Part of a small language model's weights.
Architecture: RMSNorm before each block, rotary positions, no biases in attention or MLP, untied embeddings, normalized queries and keys.
Training: a variant of Muon for these matrices, 605M tokens, 9235 steps.
MLP neurons of a small language model. Each row is named by its layer, matrix (gate and up: input weights) and neuron, and shows model dimensions 272-335. Each number is 200 + 20 x the weight over its row's rms, rounded and kept within 0 to 999. A neuron's up and down rows have the sign that makes its largest values positive.
A block is one neuron, or neurons of one layer that tend to fire together. After each block is what it responds to, as a language model described it from the Wikipedia text at the highest values.

L8.gate233,180,193,167,186,193,176,211,178,182,221,182,167,180,198,191,209,204,193,195,210,201,199,225,177,197,202,158,219,213,194,191,186,229,185,194,187,192,207,166,183,184,187,197,203,227,177,201,196,190,201,195,219,192,216,194,242,177,205,193,183,237,210,183,183
L8.up233,200,176,220,216,166,173,202,193,212,213,190,227,173,194,201,196,207,236,239,166,210,232,223,205,189,210,167,214,211,198,160,169,191,203,184,233,212,207,239,237,228,173,228,226,209,180,165,162,199,203,153,188,220,209,228,206,190,235,191,205,169,182,223,159
Description: Inside multiword proper names. Word pieces and small words in the middle of multiword titles and organisation names, e.g. Non-Commission-ed Officer, Department for Education, Out of Words.

L8.gate304,197,193,232,210,222,234,174,172,157,242,199,181,184,212,181,169,204,194,196,182,201,175,214,217,200,214,192,238,196,213,200,207,197,190,191,245,180,184,220,230,193,179,190,189,218,215,193,225,186,200,171,200,177,237,195,193,233,197,206,190,195,206,196,197
L8.up304,220,185,234,186,175,191,195,175,189,216,193,186,220,198,138,203,210,193,208,216,184,179,230,203,197,190,214,184,201,186,221,194,182,216,200,218,215,184,214,193,168,183,179,179,193,239,162,198,217,201,205,161,230,185,195,203,175,176,166,195,195,202,202,197
Description: Role and occupation nouns. Nouns or final word pieces naming a person's job or role, often after a or the, e.g. professor, Man-ager, Chairman, coach, singer.

L2.gate63,207,190,193,212,175,218,267,201,206,183,213,208,218,189,203,211,200,238,201,186,198,201,229,193,208,185,200,192,179,206,183,170,221,163,180,222,225,196,189,205,212,201,187,168,183,221,187,205,183,216,202,225,196,176,213,183,165,187,211,216,208,180,187,207
L2.up63,202,199,188,232,187,220,214,196,198,177,182,215,194,188,189,186,176,247,217,168,183,217,232,193,226,205,171,202,197,219,158,205,202,149,203,187,187,188,189,194,173,191,207,197,189,156,246,169,186,185,192,208,201,199,200,214,215,188,195,238,202,219,177,210
L2.gate147,206,229,206,180,194,198,198,172,228,223,172,199,182,159,210,234,231,203,196,179,207,210,205,182,201,185,194,224,200,219,200,197,195,198,194,220,229,230,168,186,220,203,207,156,186,212,176,213,238,220,211,204,199,180,170,165,181,230,208,180,170,173,190,222
L2.up147,209,171,178,178,198,209,210,188,189,170,202,217,200,172,192,189,216,178,185,171,177,179,190,212,185,223,215,222,219,201,174,216,189,207,257,186,234,204,208,204,214,235,206,179,222,181,170,193,222,214,184,226,179,200,175,191,160,206,193,164,171,193,193,220
L2.gate237,169,217,139,190,207,185,185,173,187,216,189,204,174,197,190,197,155,231,174,197,199,200,204,193,208,195,180,204,196,209,209,170,175,197,171,219,205,198,175,205,245,193,214,210,192,187,241,198,206,194,222,228,219,228,170,197,182,182,208,175,164,203,203,211
L2.up237,170,192,193,209,221,186,167,184,206,188,220,156,198,223,239,213,190,203,208,193,199,207,182,184,214,186,184,143,214,169,188,201,186,187,180,188,219,212,157,197,184,211,209,189,217,194,230,213,230,178,190,217,219,231,214,194,185,213,220,193,182,196,188,222
L2.gate482,202,189,161,219,202,165,181,178,163,157,253,221,159,211,202,187,148,212,204,166,214,152,195,188,205,208,197,192,172,180,223,194,157,175,191,165,198,178,178,206,192,199,162,211,206,211,191,217,168,204,214,177,193,192,207,202,195,202,201,200,167,216,231,175
L2.up482,207,221,181,214,196,195,166,201,189,187,195,199,191,178,185,190,163,199,214,219,208,206,201,222,203,170,220,226,221,191,201,188,188,205,181,142,202,172,170,200,180,190,157,196,204,211,206,237,205,193,191,197,208,181,224,172,164,182,197,220,170,215,208,196
L2.gate557,210,240,239,184,226,228,210,183,191,199,197,182,193,230,185,193,192,221,217,185,224,222,174,199,184,215,178,186,196,161,217,210,127,233,217,189,183,189,170,194,223,215,189,196,215,203,166,224,226,234,189,192,214,211,195,172,174,212,191,167,182,233,185,198
L2.up557,196,189,230,164,224,203,183,172,211,168,158,264,201,181,198,183,209,215,205,214,175,207,181,166,214,163,210,208,183,208,182,204,198,225,219,192,166,233,212,192,231,205,234,190,223,212,191,213,189,247,198,179,222,243,210,194,211,247,211,210,240,197,197,179
L2.gate589,182,244,188,239,234,231,238,193,214,203,168,201,195,192,224,197,240,227,193,199,183,169,200,182,160,190,180,227,181,215,210,193,217,174,206,231,204,197,192,173,211,208,199,234,211,203,167,236,201,209,195,185,170,209,200,187,181,196,217,175,244,177,193,221
L2.up589,218,203,193,217,221,210,197,194,191,199,208,180,196,211,175,207,226,186,179,207,227,180,180,183,190,168,191,222,184,200,224,180,196,201,201,184,173,162,215,196,183,193,196,208,194,253,179,190,219,236,203,179,225,212,225,210,193,227,199,207,202,237,196,179
L2.gate766,214,201,185,192,173,165,218,213,163,176,236,171,200,207,207,177,180,180,144,188,200,187,204,199,177,203,247,238,209,203,212,231,155,230,217,190,197,227,215,207,195,189,183,184,182,199,174,205,170,214,181,207,200,181,186,222,198,181,218,211,186,205,219,201
L2.up766,193,183,180,144,218,178,263,225,183,212,208,182,186,191,182,206,251,224,189,219,243,202,176,207,222,233,226,169,201,211,179,196,205,219,175,184,172,193,195,192,217,194,229,240,206,186,187,185,211,196,156,210,225,219,216,202,228,202,207,201,219,208,192,226
L2.gate771,193,211,183,216,193,197,191,183,222,192,199,150,225,174,207,247,197,206,219,211,192,177,172,233,181,196,189,186,175,172,217,208,219,208,207,186,208,203,212,197,180,203,183,208,215,234,187,171,165,217,202,223,173,175,189,197,161,206,221,234,203,174,202,230
L2.up771,197,227,178,198,200,203,210,202,200,207,182,152,194,180,192,205,175,235,227,204,181,212,198,184,210,195,196,233,238,200,202,213,217,225,219,181,192,172,170,204,198,217,188,200,215,219,200,199,186,215,184,176,150,218,207,220,201,185,201,214,230,173,218,253
L2.gate776,215,232,172,200,173,214,202,199,166,158,244,183,222,193,176,199,215,203,227,197,181,177,209,237,212,243,173,191,185,197,191,173,194,234,187,183,193,183,188,192,204,206,198,180,196,207,167,213,171,190,198,206,174,195,193,196,176,208,200,208,151,240,197,241
L2.up776,167,167,223,208,160,217,212,198,193,185,214,175,212,175,224,187,239,171,176,222,171,189,221,225,199,218,198,156,193,199,190,183,176,210,204,196,257,231,236,192,213,218,204,181,206,241,196,191,205,227,221,220,192,205,232,176,181,191,219,178,212,223,185,173
L2.gate814,206,240,194,211,218,199,197,224,210,204,180,203,192,226,194,227,187,160,171,197,179,202,227,202,208,227,205,236,237,228,210,176,225,212,228,213,217,208,214,198,206,196,199,225,196,192,176,177,204,205,213,194,180,187,180,227,226,186,210,184,207,196,198,242
L2.up814,236,227,164,200,205,199,206,199,236,185,190,205,214,202,200,182,186,223,181,215,201,216,224,215,235,192,215,213,212,206,220,209,204,179,231,208,217,177,196,221,226,199,212,203,181,197,188,200,209,166,230,174,182,202,197,228,220,160,250,198,193,192,190,208
L2.gate817,181,189,194,233,133,188,227,209,195,184,214,204,166,189,190,204,220,167,200,188,213,199,212,181,226,200,223,175,170,194,197,184,206,209,208,206,188,191,186,219,214,229,184,221,202,217,177,201,181,182,189,173,194,208,191,212,222,185,159,208,220,210,147,186
L2.up817,165,179,199,166,160,172,174,218,195,189,199,204,227,192,173,231,235,166,213,195,200,215,192,181,170,188,239,201,188,206,179,199,189,185,242,189,209,205,182,226,216,206,194,194,188,193,207,185,214,188,207,187,196,216,197,164,210,191,185,236,171,197,190,200
L2.gate988,205,218,219,210,192,197,247,186,182,173,195,160,199,219,215,215,218,218,192,216,168,223,219,163,221,171,175,230,174,218,187,197,206,187,175,194,212,209,186,189,216,207,230,209,160,185,195,204,202,216,224,213,206,192,238,190,207,221,218,192,155,197,174,246
L2.up988,225,213,185,210,220,186,234,203,147,215,151,183,210,193,201,243,220,213,191,221,195,191,208,139,214,214,168,233,204,185,161,211,209,177,161,193,220,216,204,210,207,198,183,200,187,215,173,202,232,241,201,223,199,163,180,169,209,208,186,213,208,209,188,224
L2.gate1011,176,194,190,208,211,223,224,205,171,204,196,136,184,185,202,188,226,238,164,197,187,190,204,166,181,209,199,199,144,190,164,174,190,210,215,188,183,204,153,184,215,210,204,184,212,205,195,175,188,226,207,216,183,217,186,189,167,233,197,175,170,225,213,221
L2.up1011,194,201,177,181,214,219,238,212,150,198,207,175,214,206,195,175,214,215,196,176,169,191,179,206,198,222,163,202,192,172,169,208,199,230,185,180,197,215,214,208,243,195,218,208,226,174,174,199,207,231,171,210,225,207,208,158,156,236,194,174,217,210,174,195
L2.gate1068,197,202,155,166,204,212,215,237,217,243,195,227,233,210,225,187,191,224,210,215,178,211,211,208,206,179,169,233,185,206,189,201,164,215,198,207,199,231,237,228,217,229,235,184,206,204,182,172,220,197,204,207,212,187,182,180,193,200,216,182,191,182,158,229
L2.up1068,217,210,181,214,187,201,173,201,218,207,173,221,228,210,176,188,186,223,228,178,181,233,214,244,211,217,180,204,224,214,218,176,193,212,174,169,213,193,188,244,179,214,178,200,232,207,194,220,173,199,204,201,205,202,190,194,202,210,228,175,206,145,168,245
L2.gate1199,206,190,227,197,196,229,212,175,202,211,214,198,170,180,161,195,220,223,205,224,231,222,192,192,228,221,201,189,195,229,183,194,203,203,197,187,223,213,218,189,187,214,192,210,216,196,182,217,205,240,204,205,225,193,205,184,197,214,194,215,213,213,166,203
L2.up1199,221,169,194,194,237,212,208,184,208,222,190,222,184,174,178,207,212,173,202,208,180,182,179,187,223,228,216,211,203,233,220,211,226,201,210,184,217,205,185,158,184,234,209,211,209,199,191,198,198,245,190,197,199,221,193,192,222,231,191,213,209,202,183,225
L2.gate1241,215,228,199,221,133,197,232,178,170,196,205,165,190,229,205,222,209,235,205,174,176,214,194,214,218,184,213,209,184,211,205,154,179,187,216,178,203,215,221,199,158,215,203,166,168,218,170,206,225,200,222,209,187,202,185,203,217,238,205,205,193,240,181,212
L2.up1241,221,196,190,200,140,168,218,193,165,192,219,168,179,175,223,191,189,229,220,197,174,182,184,225,214,182,192,255,168,183,200,186,191,205,229,171,220,229,204,218,148,212,196,185,180,216,199,174,205,226,155,201,185,209,200,201,211,185,221,217,212,239,185,233
Description: Adjective suffix pieces. Adjective-forming word endings like -al, -ual, -ical, -ial that complete a split word (spirit-ual, sex-ual, societ-al), plus whole adjectives like cultural or economic.

L6.gate74,222,248,199,253,204,174,209,192,217,185,216,176,193,202,178,240,190,216,208,202,238,183,181,199,247,172,194,249,206,162,206,184,201,183,213,204,206,197,183,209,202,205,196,206,196,213,235,198,179,208,210,193,190,210,182,185,211,198,198,200,203,146,201,233
L6.up74,177,192,211,218,214,207,172,196,172,181,205,213,232,189,217,212,172,190,163,207,225,214,213,203,228,190,199,235,175,195,212,258,228,194,202,218,159,196,202,230,202,224,210,216,237,224,207,177,227,224,204,182,186,201,241,133,179,214,181,208,183,188,214,188
L6.gate611,220,212,215,193,201,196,225,194,195,209,234,209,214,193,192,197,195,237,163,185,197,180,164,152,201,208,249,176,164,182,190,173,250,216,192,204,208,217,203,193,211,165,200,196,172,217,198,232,172,214,165,164,188,181,203,191,206,198,208,192,188,190,174,212
L6.up611,226,228,207,193,191,207,223,183,208,202,208,210,205,206,227,218,211,176,204,201,254,210,170,164,220,166,204,202,196,180,195,207,194,189,203,254,192,177,178,204,184,162,152,201,187,207,204,159,213,242,199,206,187,162,239,198,206,190,199,215,180,173,225,202
L6.gate616,197,196,212,230,190,206,248,198,215,217,194,205,177,172,196,176,180,215,211,184,218,211,209,185,200,194,221,195,199,198,203,218,184,180,221,238,188,190,211,181,204,178,209,182,219,174,189,205,203,237,193,147,180,215,191,229,170,228,216,228,220,222,223,205
L6.up616,214,211,205,222,215,204,223,207,211,210,199,183,194,163,177,196,144,192,198,200,190,200,174,208,222,196,200,194,188,219,214,204,193,164,207,206,190,179,191,205,193,169,221,196,202,211,179,221,162,218,219,168,209,196,202,231,214,213,236,231,190,201,183,241
L6.gate796,200,213,215,206,197,223,194,202,203,167,199,232,218,155,194,222,180,232,225,229,200,212,185,192,207,203,219,193,195,184,156,200,220,226,216,215,219,197,216,192,196,160,214,209,183,256,198,203,196,218,203,209,172,190,199,228,202,213,221,182,187,213,210,196
L6.up796,190,200,178,218,221,211,183,246,210,207,193,206,205,197,176,158,204,236,177,199,197,164,203,196,237,183,158,227,217,209,208,223,190,178,205,225,182,196,141,210,176,190,220,206,179,215,182,183,203,207,198,177,169,193,170,182,223,177,234,183,215,187,215,184
Description: Name expected next. Tokens just before a person's name is given, mostly the comma after a role noun (his wife, candidate, CEO) or the role noun itself (comedian, singer, engineer, Mayor:).

L2.gate191,211,208,169,221,186,228,174,170,165,225,208,207,204,170,197,181,213,177,193,185,176,190,215,146,223,196,217,168,190,224,208,193,188,215,169,251,212,204,183,209,191,179,175,202,160,189,254,245,202,198,191,225,210,186,190,181,184,244,217,201,236,212,186,195
L2.up191,224,212,177,211,177,173,183,197,190,191,219,201,227,209,233,163,222,196,184,224,179,241,145,202,170,185,196,203,219,186,220,216,199,227,214,217,215,202,218,212,212,210,203,203,218,185,193,193,216,200,240,165,170,213,186,198,206,214,201,212,191,200,190,202
L2.gate272,188,141,200,177,207,193,222,186,209,186,176,206,217,205,190,165,197,210,180,189,204,214,209,210,188,214,179,189,191,211,198,180,186,183,192,180,189,197,192,204,204,244,164,243,223,200,153,236,227,195,204,188,180,161,207,187,198,235,187,216,153,183,195,202
L2.up272,201,187,189,195,202,216,215,192,199,169,168,204,210,213,217,196,197,233,176,187,191,206,180,233,201,232,189,186,181,202,230,179,236,174,177,213,207,185,179,185,194,219,203,229,189,158,158,211,203,199,171,211,189,207,207,186,174,200,188,186,194,210,198,241
L2.gate556,171,181,186,181,201,173,227,210,187,222,210,207,194,165,191,193,201,207,227,176,172,166,229,197,193,133,199,232,209,197,217,211,214,177,238,199,177,181,207,210,228,196,211,210,239,169,207,182,221,181,209,193,172,200,176,211,209,179,210,198,184,186,213,186
L2.up556,209,227,223,210,196,233,190,187,195,190,196,172,176,200,157,198,223,186,193,201,181,202,188,222,148,178,226,220,174,194,212,177,197,200,203,193,212,208,179,220,208,230,178,194,192,224,207,202,183,221,203,168,189,178,198,171,161,209,205,194,189,216,190,234
L2.gate567,212,220,213,199,244,208,220,166,207,210,175,187,202,157,210,185,182,213,180,240,189,200,185,204,228,169,194,226,202,167,197,216,210,216,212,250,211,199,210,228,197,233,203,184,250,215,198,237,206,207,231,201,171,171,216,179,203,210,225,214,184,192,196,216
L2.up567,192,197,194,217,188,203,191,197,211,222,171,215,211,192,218,207,227,201,159,191,186,199,197,189,192,162,230,176,208,187,234,207,221,165,224,240,199,190,180,225,224,214,180,179,220,211,206,217,205,256,222,200,214,189,226,208,184,190,179,209,186,185,211,207
L2.gate568,188,198,194,208,234,189,162,207,201,178,211,196,169,193,184,186,214,209,214,227,192,179,236,186,158,200,215,200,190,211,208,239,188,197,228,188,206,224,236,198,211,190,210,207,190,209,192,227,212,188,196,207,190,206,195,216,256,150,235,190,192,180,189,224
L2.up568,174,230,192,194,252,202,215,199,218,210,206,207,147,162,202,193,194,227,168,196,216,206,205,206,208,227,210,242,171,187,143,202,192,187,188,172,197,198,238,206,216,224,188,214,218,164,201,194,208,219,221,222,220,169,183,205,207,225,200,187,197,233,189,208
L2.gate633,205,197,226,205,194,186,183,208,151,203,195,213,210,209,227,176,170,175,196,222,249,223,217,207,188,190,206,180,222,202,206,201,209,200,176,182,194,228,169,215,224,167,203,186,203,169,207,219,191,206,198,183,198,203,184,216,233,220,216,227,218,207,174,204
L2.up633,207,213,248,200,181,195,222,201,193,148,190,225,173,198,233,160,184,188,192,200,216,192,196,208,206,189,224,164,206,236,228,194,217,210,191,222,233,188,203,232,214,203,178,189,242,197,223,198,197,223,173,188,194,168,178,170,203,206,195,197,187,180,200,178
L2.gate687,216,237,180,209,219,216,210,173,211,208,190,187,187,200,205,217,215,153,205,190,210,253,185,227,203,215,184,234,206,186,215,215,199,205,209,208,205,197,177,215,167,191,218,176,182,204,162,213,180,184,217,191,169,199,176,189,194,220,182,214,230,197,233,208
L2.up687,195,212,186,201,171,181,217,206,169,220,226,220,223,203,218,217,212,158,217,209,219,217,168,181,194,186,179,201,200,190,185,221,174,209,199,207,212,206,185,213,187,208,192,184,226,163,191,202,185,189,184,182,212,196,185,178,152,210,192,194,158,191,204,197
L2.gate711,200,208,203,207,183,226,192,206,159,181,190,204,211,241,176,199,231,176,200,189,169,220,195,179,183,223,151,198,232,171,199,199,191,201,225,183,229,209,214,204,215,187,205,207,221,182,208,160,225,197,192,213,206,180,209,190,212,220,227,220,183,224,254,202
L2.up711,228,201,192,209,217,230,210,188,191,171,228,198,170,162,167,230,186,202,203,217,204,216,200,199,198,204,173,193,207,203,190,228,197,186,189,189,210,182,235,208,182,199,209,172,204,183,171,230,201,215,192,200,216,196,234,151,213,182,227,208,200,210,193,223
L2.gate902,215,178,191,218,219,194,203,178,209,178,225,158,180,202,202,215,232,208,206,161,182,208,174,226,212,188,192,163,212,202,260,211,201,209,184,217,212,226,222,220,193,183,215,194,209,189,214,218,219,215,242,216,200,176,205,171,190,214,207,207,193,216,202,227
L2.up902,228,228,212,168,172,205,186,186,165,189,208,164,180,195,211,238,234,202,188,207,198,244,204,193,236,178,217,177,196,226,218,209,162,219,209,161,216,192,170,175,175,184,200,167,205,217,200,228,187,216,206,188,182,190,198,174,175,194,184,213,193,195,181,211
L2.gate939,204,200,214,190,245,168,215,188,184,166,189,208,180,159,215,172,196,206,185,169,170,222,189,213,220,199,205,218,200,177,210,186,169,208,207,183,196,222,214,224,208,216,199,195,222,191,191,216,195,251,224,159,182,189,200,168,184,191,213,204,175,187,178,211
L2.up939,192,202,174,185,193,204,199,175,189,176,173,191,193,183,173,223,165,202,184,230,204,218,229,201,195,187,195,207,204,183,231,191,204,235,158,232,201,233,174,220,185,229,228,219,192,148,211,187,190,172,210,201,244,214,198,202,197,159,196,179,182,192,220,229
L2.gate954,213,218,211,209,187,170,226,191,179,210,177,184,190,202,214,188,231,199,216,187,214,213,190,213,227,202,200,181,209,201,226,213,178,139,186,206,202,176,229,247,171,173,180,163,219,189,201,217,162,216,196,228,203,215,195,206,215,209,189,216,202,191,182,209
L2.up954,219,191,189,188,185,203,219,203,191,174,187,189,213,198,218,215,206,195,222,196,220,234,167,183,206,191,172,177,219,201,192,216,189,180,189,216,164,195,234,229,169,161,157,194,204,198,175,238,197,211,214,180,192,187,213,182,207,223,202,244,193,208,181,201
L2.gate1033,204,179,185,213,203,176,191,179,195,166,226,236,185,214,222,219,206,191,218,204,197,198,184,183,179,189,224,173,194,173,195,173,204,234,191,164,201,178,213,176,195,179,207,227,195,214,239,251,209,198,187,221,194,216,157,179,202,177,147,206,209,240,193,246
L2.up1033,209,182,181,209,182,196,182,187,225,186,213,192,202,195,225,213,203,207,167,195,227,194,205,199,218,186,185,189,207,177,195,211,179,203,195,176,197,220,193,203,213,232,203,185,196,182,190,207,202,178,211,210,179,198,187,212,198,220,197,221,165,227,221,220
L2.gate1080,201,191,200,216,229,220,232,204,175,203,196,179,198,176,208,229,200,205,241,173,176,160,199,203,255,163,222,197,184,184,174,184,212,189,187,198,155,177,214,191,181,183,190,207,182,172,185,169,183,206,203,187,199,188,208,220,215,199,199,205,192,242,207,219
L2.up1080,174,192,181,202,215,188,190,229,183,219,163,196,197,182,172,220,196,220,218,206,148,183,199,195,205,163,188,205,199,191,207,188,215,210,230,199,221,188,205,213,196,161,236,185,195,191,195,176,214,216,190,180,192,218,214,226,219,202,202,245,175,206,192,186
L2.gate1103,185,161,220,194,166,202,206,185,182,213,191,213,205,182,180,156,210,210,198,214,199,199,211,227,204,195,198,162,193,185,207,159,225,202,200,218,187,195,238,194,217,208,194,192,201,242,198,202,163,181,214,207,216,234,173,211,205,213,221,205,198,172,180,219
L2.up1103,198,193,216,225,202,198,183,179,216,189,208,216,214,164,225,189,219,191,179,245,171,200,176,215,204,191,177,178,176,187,209,197,195,203,189,184,192,184,203,211,216,231,198,154,188,200,206,209,161,230,230,209,182,214,223,199,205,185,217,204,230,227,197,207
L2.gate1135,215,243,182,208,167,183,218,192,184,200,229,211,234,200,195,179,155,197,173,236,199,196,225,203,197,196,217,222,212,180,248,224,210,218,194,179,202,223,184,202,214,212,197,202,210,189,174,199,143,195,225,213,232,204,195,187,173,207,207,200,182,225,211,200
L2.up1135,230,195,234,233,194,173,199,189,167,223,204,201,199,266,199,202,177,229,170,205,170,231,181,206,208,215,186,200,182,229,220,169,232,231,221,175,184,233,192,189,154,208,204,212,221,177,176,224,199,221,219,197,168,200,192,218,209,215,237,186,171,205,198,217
L2.gate1142,199,203,180,217,200,206,181,213,179,198,190,226,213,229,181,185,204,210,208,233,225,171,192,220,176,215,221,183,172,227,200,188,180,191,189,207,195,163,228,207,218,220,212,180,226,241,216,213,199,192,212,208,219,220,198,201,164,207,189,221,180,203,192,223
L2.up1142,231,211,198,183,182,230,190,196,201,204,222,219,183,154,189,206,218,203,170,165,203,216,220,217,169,221,218,189,210,200,192,192,143,207,193,221,198,183,229,218,210,260,189,212,251,216,202,237,203,221,216,222,201,171,205,184,206,201,177,197,204,209,209,223
Description: Role and title nouns. Final token of nouns naming a person's role, rank or relation, often a suffix piece: Admir-al, Colon-el, bank-er, Le-ader, brother, Governor.